MLP neurons of a small language model. Each row is named by its layer, matrix (up: input weights) and neuron, and shows model dimensions 64-159. Each number is 128 + 24 x the weight over its row's rms, rounded and kept within 0 to 255. Numbers have three digits each.
After each neuron's rows, "fires in" lists the words (lower case) most often at its 100 highest values on Wikipedia text that the model never trained on. A number after a token or word is its count.

L3.up456:155143133160119179130138124133124149112118084113117085145128137141072167167129136159136155126113167101080088115146114114159139135138121119180110133115146054120168146118103177182114144141138118087144123171086150107131155109100122148138123144122145126131089124125108090158149131112157155128
fires in: "that" 37, "the" 28, "at" 16

L2.up918:133127087114129132136152158123129130135114119153096074102120104101142086125126141153122127140133153124137104156107139157119138151152143121093126134137102132132118115133144197096164133119125115100143084143125165139155127144058118115105133126155124123133077109132130135151184149163137137125
fires in: "first" 49, "only" 7, "also" 6

L5.up481:115125133155105191133121134124141120112124095113143148123151122165140138120094160150111149141141133175115144114125145119121149114159105162177073149116152124137143102113133110122159125128127098128121184083139172109123152166097178207089128123150133137121116119144089121119175145095145098124
fires in: "at" 14, "and" 12, "because" 11, "professor" 10, "while" 9, "whose" 6

L2.up210:136163132130134104091136143104144132145150139091100130129137095128092153172128116086090137116172146109132170124133131154102150117122137118138167148131114098092144126135159138185088128095169125168130111127106134106121105122116092165123145103149108193126113184119163143083111111107110114149
fires in: "littleborough" 20, "o1ccncc1coc2ccccc2cc3sccc3" 19, "training" 7, "triathlon" 6

L5.up651:108118127139097136122141130132170112112097091106144142119143135099101101111137119148164111115116151129137091142088141111119120100148158154145139101134122169125161123106192139108175101124149135146137143149155124126148125114089140175140113173159140149148117097149054133115119131128080152163
fires in: "an" 26, "early" 13, "until" 9, "every" 5, "a" 5

L2.up363:171134136137144109149130124116117070132120092127118138141125092150093140130126122142150140078151094084139120139119113127106152107133097122120127136156159141114131155174143179125131150116091166143154136158154161121088127125151171118133156153115119096109174135089107138094152149137150148147
fires in: "1" 36, "18" 11, "13" 6, "17" 5, "16" 4, "31" 4

L2.up485:138111158137140112146174157121154106147137119141130134137088177118133159134128115093132130125139101146136141117146116113106096119119139167120133112089103126108089117155142172137118126123130125102114096153119137129131139144073098179151120100144124156141113118129143157112118111115149116147
fires in: "in" 27, "from" 7, "including" 5, "training" 5, "at" 5, "triathlon" 5

L3.up292:137154086095077139144119111103152138157157130107150149083172159132134133067131103097098149143111107166096133163167129170167108124126150170100118128115119106128144146150106142100121073140140153127150114125146118132114143130131150104125139134103141111131120094093104138099117134165181162154
fires in: "on" 99

L2.up51:133106153116097155168204157121172125114164163132108101148122158131142132151153124131131144129119141125148120147145112123129167130139141172119134134155121132084107137091083132196108174087102124105121149101142121108090107126094129138122154126106129153144073119101133116139095114164167110122
fires in: "that" 94, "because" 6

L2.up197:141099103148118164141115143124146131123164132137116135140140136144140120115104180161101071111089121131144042141136124121127174140163162135136143137170182141161122094121126113080089110114084121081104151147152126138154112150086108103146129163151122128119133107136138083121090151175120126107
fires in: "he" 45, "because" 11, "she" 10, "become" 5

L2.up711:114111111103097160132123114131177117129124133134119122148101169119158142133096128126098098148114119098111140181131175109126147074102094139108126151133165124128171118141134131154102140115140100163158087098111164119154113105128121105140166174129113135175120116164110084101117132108189125123
fires in: "between" 29, "they" 14, "whole" 6, "it" 6, "which" 4, "would" 4

L2.up894:133109131143086129073121101126152109106148133113210129157118152143147138104101167117123115128125132122106072138136130170114158138146111143117101158122126161061115175135133105167147109127133154139137115091141138149118119168129159117142133127138131130131127095123168143118086110158142127159
fires in: "had" 32, "people" 20, "representatives" 9

L2.up224:138124127103109110124115122161122138160107161140136157115140078106132090146177130144163103104163111129115138125165141183108091115107105135142107079124101105139108119106141130157113133158096106127097119064152133199100135112124139105131088124160121118201160129128145127136113162123157123144
fires in: "to" 76, "would" 12, "could" 8

L3.up917:106123133171055148150133124099153135120108082132137152117149140137148167118143118122154121111127081132152120172141084091139139132142152145156138112095122125143123145077125128106150167110083151141117108139156128141140075148151135084150084132135143172124159147135123104153124095116101082116
fires in: "his" 20, "was" 19, "is" 12, "when" 7, "be" 5

L2.up934:158085108151120101141148076115126119153133100127176095110148155122133140115136143119133148167112122126076136141135104114126183146096137117129141144146140168105127139110113078134124152131120130110097134108145077122124127142163117158150171093150116165141148094087139114086121077129126137079
fires in: "he" 61, "she" 6, "is" 6, "was" 4

L2.up16:156115142103120166118135119103109111107163120114184129159110146109155163177097075090112135086132157098129106139125150125138141128150151137135089155155113095085127134103124121120106124103107131099117130130132119137132132096140146096145134105171134105149161095133160135190158120101117104130
fires in: "career" 23, "area" 15, "villegas" 8, "college" 5, "allegiance" 4, "areas" 4

L2.up540:113112139147075127154133138066124128141084145098139106110137151161098173123188138138129120121162151137090122110111112155145127165127124180092144146100118133113140168123087119126092122083138138074125065110149112066105130132126134097080106154132139146104104147073097133132146135093146128115
fires in: "as" 52, "villegas" 8, "thomas" 6, "his" 6, "gokuldas" 5, "las" 5

L2.up613:153109149102160116111108158134108115158204172108167095114098114140130154103101130190100126158143138160115124167131128127155164113138128135079146148136159158116096122120116139190130122089090093155143100131138111117129116094111145101141075090112121081143142111080152153141141090098105139123
fires in: "government" 24, "region" 13, "governor" 6, "regions" 4, "oregon" 4, "representatives" 4

L2.up762:136135095123138084161119124131158158094071123131119152095123155115131160116103144093160124133131158109131132139107113152133099120123101103120136120081091135153139135134120153106133144144143103112140088119074103097119168128141121102154130153164152121122118145088133156127160076142110102151
fires in: "of" 24, "in" 11, "for" 8, "on" 8, "what" 5

L3.up751:112141104129102125126094144134126092160153131151156111108148121117151155130136114141138145151153121113122158095132134095120104139165108080143124132065083108146180113127101131132127171114113125106140127105136129133122125173108192074129125167121145093173135144130135117148128118123146166108
fires in: "first" 34, "side" 7, "name" 6, "more" 6

L5.up787:101118178172114146153093139132142164097083157113108108105092071141127134086162112131188149142146164144142124138115098148074134106103116152140068109095101108131163106139160139138110139172148072127132135161137097147120160129113146141143110084128166100144115125155091118102140153131161133166
fires in: "to" 24, "war" 11, "ft" 11, "father" 9, "for" 5

L2.up14:127117116150118146135128109096162086146119133155101158111131125137112109138142117132150190122140106131110117133123135163100101142106141150104137151080139145132165112152133092141138129141120122124143133089098145098186142135079120120105098134136124121151152130159143152119168106129136105089
fires in: "law" 19, "there" 17, "awarded" 7, "lawrence" 4, "lawyer" 4, "away" 4

L3.up695:142125114141081190107153129126097137128117125145110127154124160148139091098078112115131076153167140091130113137175116159170095142126142166133160105164128127123137120106126167124162097118110173168092117115124164088149116158106170162092103171143140127130113131091105107166117074127107108116
fires in: "which" 39, "new" 8, "most" 5, "that" 5, "there" 4, "this" 4

L5.up812:118093111130116182102124135115086097100157157108114167141138161152125148103140148145111169141125137087123128135136147118161072124160143149125092154124165099126153110153143152079103142083118117083120122156142144116113130107110132115126143166144087149156137129110096127131096107103141166150
fires in: "after" 26, "until" 18, "since" 15, "because" 6, "while" 4, "during" 4

L2.up741:144110154152105128163137117119124136159077152174114132132088164152128155135147133128099088146075148149102114161117107142137120151153147134133164144067146142108163123113114110153157113096101147128130143107197080111119111124130126136106091154136135164110094128103174135152143153133104159135
fires in: "its" 28, "s" 11, "representatives" 9, "as" 7, "her" 5, "presley" 4

L2.up56:163098132122116098115118145114116128145138099099111116168143153130107126150120129120112152126122159109039075137147125124120132134129082104119127125144146161119155153141161168130149153137154122126156137095109154116160119130130106125086134077160150111181196085110169107122147076129182121176
fires in: "first" 63, "william" 11, "zenillia" 5